Weights of a small transformer language model.
Size: 9 layers, width 256.
MLP neurons of a small language model. Each row is named by its layer, matrix (up: input weights) and neuron, and shows model dimensions 16-143. Each number is 128 + 32 x the weight over its row's rms, rounded and kept within 0 to 255.
After each neuron's rows, "fires on" lists the tokens most often at its 100 highest values on Wikipedia text that the model never trained on. A number after a token or word is its count.

L3.up959 [152 110  89 106 128 143 118  95 159 143 152 121 166 131 120 209 190  96 162 124 129 108 168  62 127 171 115 141 141 129 181 143  96 114 127 128  74 127  74 139 145  68 137  85  67  97 123  89 154 110 144 149 146 126  97 144 141 120 112 112  87 155 105 181 149 124 167 100 101 147 100 115 172 113 117 107 166 121 137 108 121 118 157 160 124 130 106 104 109 114 128 103 156 162 185 197 126 115 162 147 124 129 114 133  88  93 169 163 118 146 117 162  61 143 180 157 112 129 135 149  66  84 207 155 132 110 103  74]
fires on: "re" 13, "ab" 12, "b" 10, "and" 9, "ate" 7

L6.up220 [172 149 137  86 160 117  84 112 129  89 126 103 111 144 141 139 120 162 161 157 105 135 112  77 217 173 136  79 105 164 109 151 143 178 102 106 100  88 126 135 122  94 122 148 132 128  97 122  88 166 134  65  96 112 143 143 150 167 177  90 142 134 141 156 147 126 162 165 136  94 117  62 144 136 125 136 222 132 129 148 161 137 143 130 110  96 118  92 117  80 152 111 121 117 146 124 100 128 151  59 202 115  91 112  83 139  92 168 104 152 148  82 116 111 113 144 131  69 122 155 163  75 111 158 156  96 165 111]
fires on: " |" 35, " –" 8, "mp" 8, "P" 6, "ation" 6, "r" 5

L3.up43 [110 139 147 127  92 138  83 122 133 178  25 121 132 116 106 131 148 176  79 107 122 102 175  62 141 104 122  99  99 152 132 178 134 113  48 164 118 128 115 109  84  95  81  94  84 138 126 177 178 127 127  77 134  93 132 107  83 115 144 103 132  87 137 144 154 162 161  91  53 188 138  90 210 118 116 171 148 160 114 101 170 100 140  77 110 138 160 180  76  77 127 116 112  96 174 185 111 122 129 126 138 109 139 122 153 104 144 130 141 131 148 158  73 167 178 101 170 201 115  94  68 157 180 188 116 119 143  74]
fires on: " the" 40, "ph" 24, "===" 15, "oph" 9, "ac" 6

L3.up596 [ 58 121 159 115 156 124  74 136 153  77  91 151 114 133 103 112 174 167  76 122 144 137 148 113  67 170 126 107 183 109 107 175 145  60 119 125 134 112 100 156  59 161  95 135 103 163 118 139 160 139 117  79  90 109 150 139 101 110  97 112 148 161 130 138 128 143 131 160 124 113  90 195 193 101 120 190 121 131 121 112 176 140 154 103  91 118  73 129 153 126 122 112 137  85 143  94  86 153 139 102 124 131 131 113 159 104 120 124 126 183 137 134 138 156  82 114 170 130 150 156 155 183 187 136  89 147 131 118]
fires on: "ound" 10, "m" 10, "av" 9, "iv" 9, "pr" 8, "ad" 7

L3.up774 [ 55 192 104 117 101  88 126  82  86 169 117 193 185 140 185 113 106 171 139 135 140  92  87 105 132 175 111 175 200 164 125  52  99  52 114 171 146 115 122  78 101 130 114 233 134 158 181 175 115  92 121 170 156 146 140 140 105 179 144 121 126 183 131  75 146  94 120 141 109 115 115 149 130 125 158 185 139 114 100 159 117  96 158 133 136 146 148 188 125 185  70 136 147 136 123 100 138 120 113 138 113 142 138 129 128 138 111 106 127 160 142 139 110 154 149 127 206 149  83 121 111 166 184 145  73  99 150 111]
fires on: " this" 14, "or" 9, "ur" 8, "A" 8, "form" 6, "s" 6

L6.up496 [113 128 138 155 168  59 135 135 136 127  51 141 120  91 161 160 128 168 169 108 158  85 112 128 115 131 148 117  75 165 159 159 135 118  84 120 113 140 156  88 159 135 112 138 110 144 117 155 111 128 188 143 103 105 131 170 124 122 128  93 105 180 174 171 147  88  68  82 106 175 113 134  80 132 113 145  98 116 116 200 164 148 139 105 160  96 139 173 151 113 106  90  94  73 135 118 145 145 200  63 176 135 110 150 123 110  83 139 123 164  59 130 127 123 165 119 148 159 189 180  81  69 116 102 108 147 132 161]
fires on: "u" 13, " " 10, " known" 9, "ann" 8, "ol" 8, "ased" 8

L3.up494 [152 136 110  76 148 160 113 141 173 168  98 187 140 139 179 138 144 194  99  91 111  71 146  50 144 125 115 121 152 155 127  96 155 156  66 131 136 143 108  88 148 187  91 131 138 136  86 170 128 137 112 112 169 103 100 121 112 134 158  87 154 135  92 103  93 130 115 136 164  93  66 120 133  78 173  94 147 122 107 149 163 120 131  78 129 109 110 162 133 118 102  88 165 136 180 150 115  92 155  89 134 171  90 120  94 144 140 173 145 178 159 157 144 101 109 122 167  93 119  73 123 145 170 118 123  51 132  92]
fires on: "ro" 39, "ra" 22, "h" 9, "ol" 8

L6.up413 [103 194 128 140 143 121  99 111 130 139 100 128 128 126 181  83 126 150  77 141 167  63 125 102 155 215 129 115 113 143 156  89 134 134 100  83 148  86 122 199 166 169 117 164 100 142  72 167  84 129 156 103 136 119 128 122 100 124 207 104 102 129 132 136 132 103 154  41 143 121 148 166  81 103 107 167 123 142 124 179 127 171 139  64 167  73 110 130 143 106 148 125 119 140 166 133 122 116 151 126 196 134 119 141 178 167 126 119 122 165  81 119 145  86 126  94 181  78 191 172  51 109 135 107 154 124 170 116]
fires on: "ol" 19, " Wh" 10, "u" 9, " more" 6, "ro" 5, "m" 5

L6.up129 [148 117  86 162 191 148  98 144 142 111 127 119 136 134 157  95 142 104  76 129 126  68 120  96 159 178 130 128 124 132 116 136 107 137 100 150 164 125 109 147 133  87 135 143  83  73  93 110 132 102 146 101 146  90  65 107 156 147 157 128 140 167 110 123 155 139  87 148 118 118 131 135 150  99 187 183 128 112  67 120 156 164 131 138  77 186 123 197 123 107 165  92 132 127 149 127 144 112 133 117 112 135 101 148 125 103 135 167 138 174  95 142 102 143 154 192 166  53 142 115  82 116  91 136 151 115 109 111]
fires on: " re" 39, "–" 22, " tra" 13, " Re" 7, " ro" 7

L6.up781 [ 46 118 148 115 153 145 157 128 122 182  95  44 100 135 147 115 102 146 160 109  98 103  68 117 157 162  82  76 156 133 167 144 134  99 118 173 116 103 100  88 131 163 102 145 138 166 114 135 111  62 137 128 151 139 122  96  54  99 176 102 177 138 119 136 151 145 125 155 146  75 135 103 119  83 108 142 116  51  99 151 132 154 118  74 133 148  89 113 134 143 111  98 153 153 135 117 157 148 158  86 167 113 168 141 112 103 101  97 102 135  78 142 111 106 187  71 162 144 131 189 132 132 172  92 108 168 105 107]
fires on: "," 42, " As" 5, "s" 5

L6.up698 [172 117 184 107 131 139 100 169 132 130  96 181 139 116 135 127 137 133 159 103 118 159 106  58 114 144  76 108 135 124  56  93 101 148 130 164 132 100 113 121 122 117 146 123 132  93 108 130 166 216 124 132 106  96  67 164 108 141 124 156 120 165  88 112 204 173 143  97 158 110 147  91 130 130 151 144 108  91 160 153 146 174 182 181 127  92 151  70 126 125 142 157 143 211 170  73 123 125 171 127 152 126 142 112 115  66 172 171 159 150 163 114 113 147 118 207 180 103 116 155 145 139  60 102 159  73 139 115]
fires on: "," 43, "m" 6, " was" 4, "er" 4

L3.up555 [122 194 179  84 128 119 143 119  75 125  78 143 171  73 146 112 134 157 161 127 133 101 168 122 146 146 121  51 124 108 103 152 148 128 130 165  93 137 120 150 155 138 138  80 163 128 152  92 189 170  93 125 118 126 139  96  92 156 115 155 149  72 148 149 175 137 144 113 110 138 113  82 115 123 111 132 109 106 159  77 167  78 139 148  70 144 159 160 127  80 146 127 166 144 156 165 137 122  96  44 122 130 125 139 195 118 127 190 147 146 165 121 122 136 126 139  88 171 169 138  98  90 119 105  76 171  82  93]
fires on: " |" 34, "y" 7, " C" 7, "P" 6, " " 4

L3.up705 [ 90 137 132 119 143  76  86  63 175  92 121 120 133 163 162 133 118 128 130 144 120 104 101 128  61  76 136 198 119 217 131 170 158 105  90 102 126 130 112 121 175 127 109 116 100  94  96 151 148 122 113  60 135 159 138 109 115 163 154 136 128 177 119  99 163 123 115 149 143 161 137 130 103  86  84 211 183 167 147 150 156 138 169  77 111 172 119  87 125 124 149  55 126 102 158 165 120 103 164  97 178 144 138 111 125 165 162 172 146 156 130 132 149 143 134 130 102 143 122 133 114 130 175 121 112 142 155  99]
fires on: "ph" 20, "orn" 15, " v" 10, "mp" 9

L6.up228 [161 157 217 135 123 113 134 110 105 156  82 137 160 124 152 123 204 136 158 127 132  98 140 126 119 217 128 137 104 114  62  85  91 109  84 186 152 112 145 157  82 117  97 140  27 126 172  99  97 168 135 129 110 129 122 162 120  77 197 101 120 154 122 147 166 166 136 110 147 109  96 184 154 209  90 115  60 101 145 126 163 141 135 114 132  85 144 144 106  94 120 139 125 115  92 115 117 106  95 117 123 159  99 128  75  88 120 198 108 121  89 145  83  94 138 148 133 148 114  82 140 185  95 159  61 126  68 117]
fires on: " d" 17, " n" 14, " p" 13, "," 9, " L" 7

L3.up430 [ 54 138 125 151 145  96 126  98 151 182 139 113  84 188 146 155 182 163 205 120  92 101 108  97 111 130 216 158 139 164  85 141 116 118 136 162 108 125 124 109 124 156 102 137 104 170 128 147 185  65 148  90 119 102 143 101  73 149 120  62 124 141 106  87 165 156 112 122 144 105 119  68 115 114 125 151 137 129  82 178 127 157 146 120 104 102 103  93 128  67 170 118 167 106 165 178 159 119 115  66 174  96 156  97  81 168 130 125 104 126  67 189 140 124 152 119  89  89 143 204 162 169 122  85 142  82 165 127]
fires on: "an" 35, "," 15, "en" 11, "orn" 9, "id" 7

L3.up142 [120 140 121  73 164  61 136 164 148  82  79 143 168  81 128 144 157 129 152 147 155  54  94 129 148 105 116 115 176 145 118 109 131 101 115 141  79 182 164  96  98 176 149 161 114 111 149 135 112 184 138 100 178 128  92  85  94 101 145 138  94 143 155 116 131 139 159 117 121 127 138  59 121 115 142  92 176 131  89 112 123 103 155  67 116 149 119 159  76 105 118  90 132 138 255  90 128 100 131  77 100 169  98 103  81 122 114 191 165 102 185 107 106 124 127 147 147 137 123  88  68 123  98 138 150  99 124  97]
fires on: "y" 29, "or" 18, "ity" 9, " |" 7, "h" 4

L3.up772 [ 87 107 144  72 142 101  61 122 179 176 111 119 144 114 101  83 144 108 137 176 134 158 108 108 124 154 148  85 115 117  86 125  84 143 135 164 136 162 148  86 112 140 139 112 171 122 100 115 105 131 109 110 167 133 153 148 146 179 114 131 123 130 172  91 100 105 101 136  46 111 112  73 151 113 136 149 101 159 102 140 106 174 127 142 169  73  71 176 136  93 101 131 137 142 130 145 109 120 176 152 116  98 127  84 140 100 139 141 179  97 150 135 184  82 122 146  84  77 125 104 140 186  80 215 133 141 148 145]
fires on: "r" 22, "j" 11, "|---|---|---|---" 10, "om" 6, "z" 6

L6.up524 [110 137 182 174 121 132 100  98  48 137 158 127 146 156 212 164 181  73 125 152 122 115 150 115 119 184 133  81 157 153 147 107 141 119 141 109 148 141 179 108  97 120 129  96 104 114 106 135  97 142 109 125 136  77  71 114 109 156 165 110 122 151 108 138 161 174  99 139 125 130 146 141 148 103 138 162 133 109 147 115 182 155 144  95 137 153  87 165 117 127 108 113 110 105 129 146 120 159 193 133 133 114 160  79 123 136 102 144  79 134  56 146  91  94 122 127 140 121 108 111 108 151 182 180 165 127 100  99]
fires on: " M" 47, "ab" 9, " B" 5, " m" 5

L6.up575 [120 132 126 146 171  75 107  94 171 171 101  90 200 141 182 139  99 131 218 140 154 110  73 110 178 181 142  88 207 146 156 139 130  83 100  96 113 114 127 101  53 177 121  98 133 144 113 132 147 140 132 195 142 128 125 116 105 134  41  81 173 169 124 109 112 143 101 125 111 107 139 122 141 148 141 148 166 119 103 114 153 145 172  87 126 107 121 151  98 150 147 100 136  53 118  95 143 136 137  70 154 155 130 100  90 106 132 120 116 172 177 193 115 118 136 101 183 123 138 156 135 159 124 101 107 108 148  68]
fires on: " that" 21, "ing" 9, "ated" 7, "ed" 6, " However" 6, "ounced" 6

L6.up257 [140 155 151 104 147 164  39 166 103 138 109  85  74 170 185 108 191 128 177 142 136 126 146 132 120 147 136 171 141  93 101 107 123  79 128 120 150 105 124 161 109 117 121 155 151 135 152 127 140 203 148 140 131 106 118 179 103 186 144 126 156 100 189 107 107 159 148  66  79 150 132 109 128 120 142 149  89 141 135 113 136 130 146 136  52  89 116  65 161 137  80 109 113 172 119 184  99 109 134  75 117 116 116  96 169 169 130 107 110 124  67  98  40 129 177 134 147 201 135 102 119 155 160 123 122  94  92 104]
fires on: "," 29, " \"" 19, ")," 9

L6.up919 [ 70 160 159 123 210  73 147  82 160 121 155 140 145 148 100 101 146 135 110 106 111 100 130 132  93 109 113 125 156 140 169 115 110 128  98 121 164 132 116 143 155 138  93 141 145 122 123  90  78  93  91 130 130 123 125  44 104  79 142 159 114 105 134 152 145 121 161 145 205 125 122  84  88 138 116 102 152 167 140 138 114 137 167 130 121 145 107  52 141 117 111 143 230  92  94 167 144 104 156 109 128 135 124 140 170 171  78 138  61  97 116 122  97  84 111 145 153 121  92 163 119 104 168 130  95  93 135 125]
fires on: " R" 21, " years" 10, "er" 7, "in" 4, " S" 4, "el" 4

L3.up744 [102 130 108  90 131 148 120 116  90 137 148 157 183 156 124 147 113 142 136 107  92 131 103 125 137 238 161 109 173 141 137 117 135  91  55 133 177 134 123  91 117 144 144 137 130 115  90 144 121 164 148 177 149 149 152 120 104  88 119 139 124 165 110 123 134 176 189 174  51  67 140 105  83  96  86 167  90  81 174 160 132 137 129  51 136 103 216 126 113 171  97 125 142 136 138  58 161 143  96  84 164 125 107 104  79 112  96 149 165  96 128 132 158 105 181 111 137  93  81 185  85 154 178 135 137 112 179  53]
fires on: "," 16, " that" 11, "anc" 9, "0" 8, "17" 6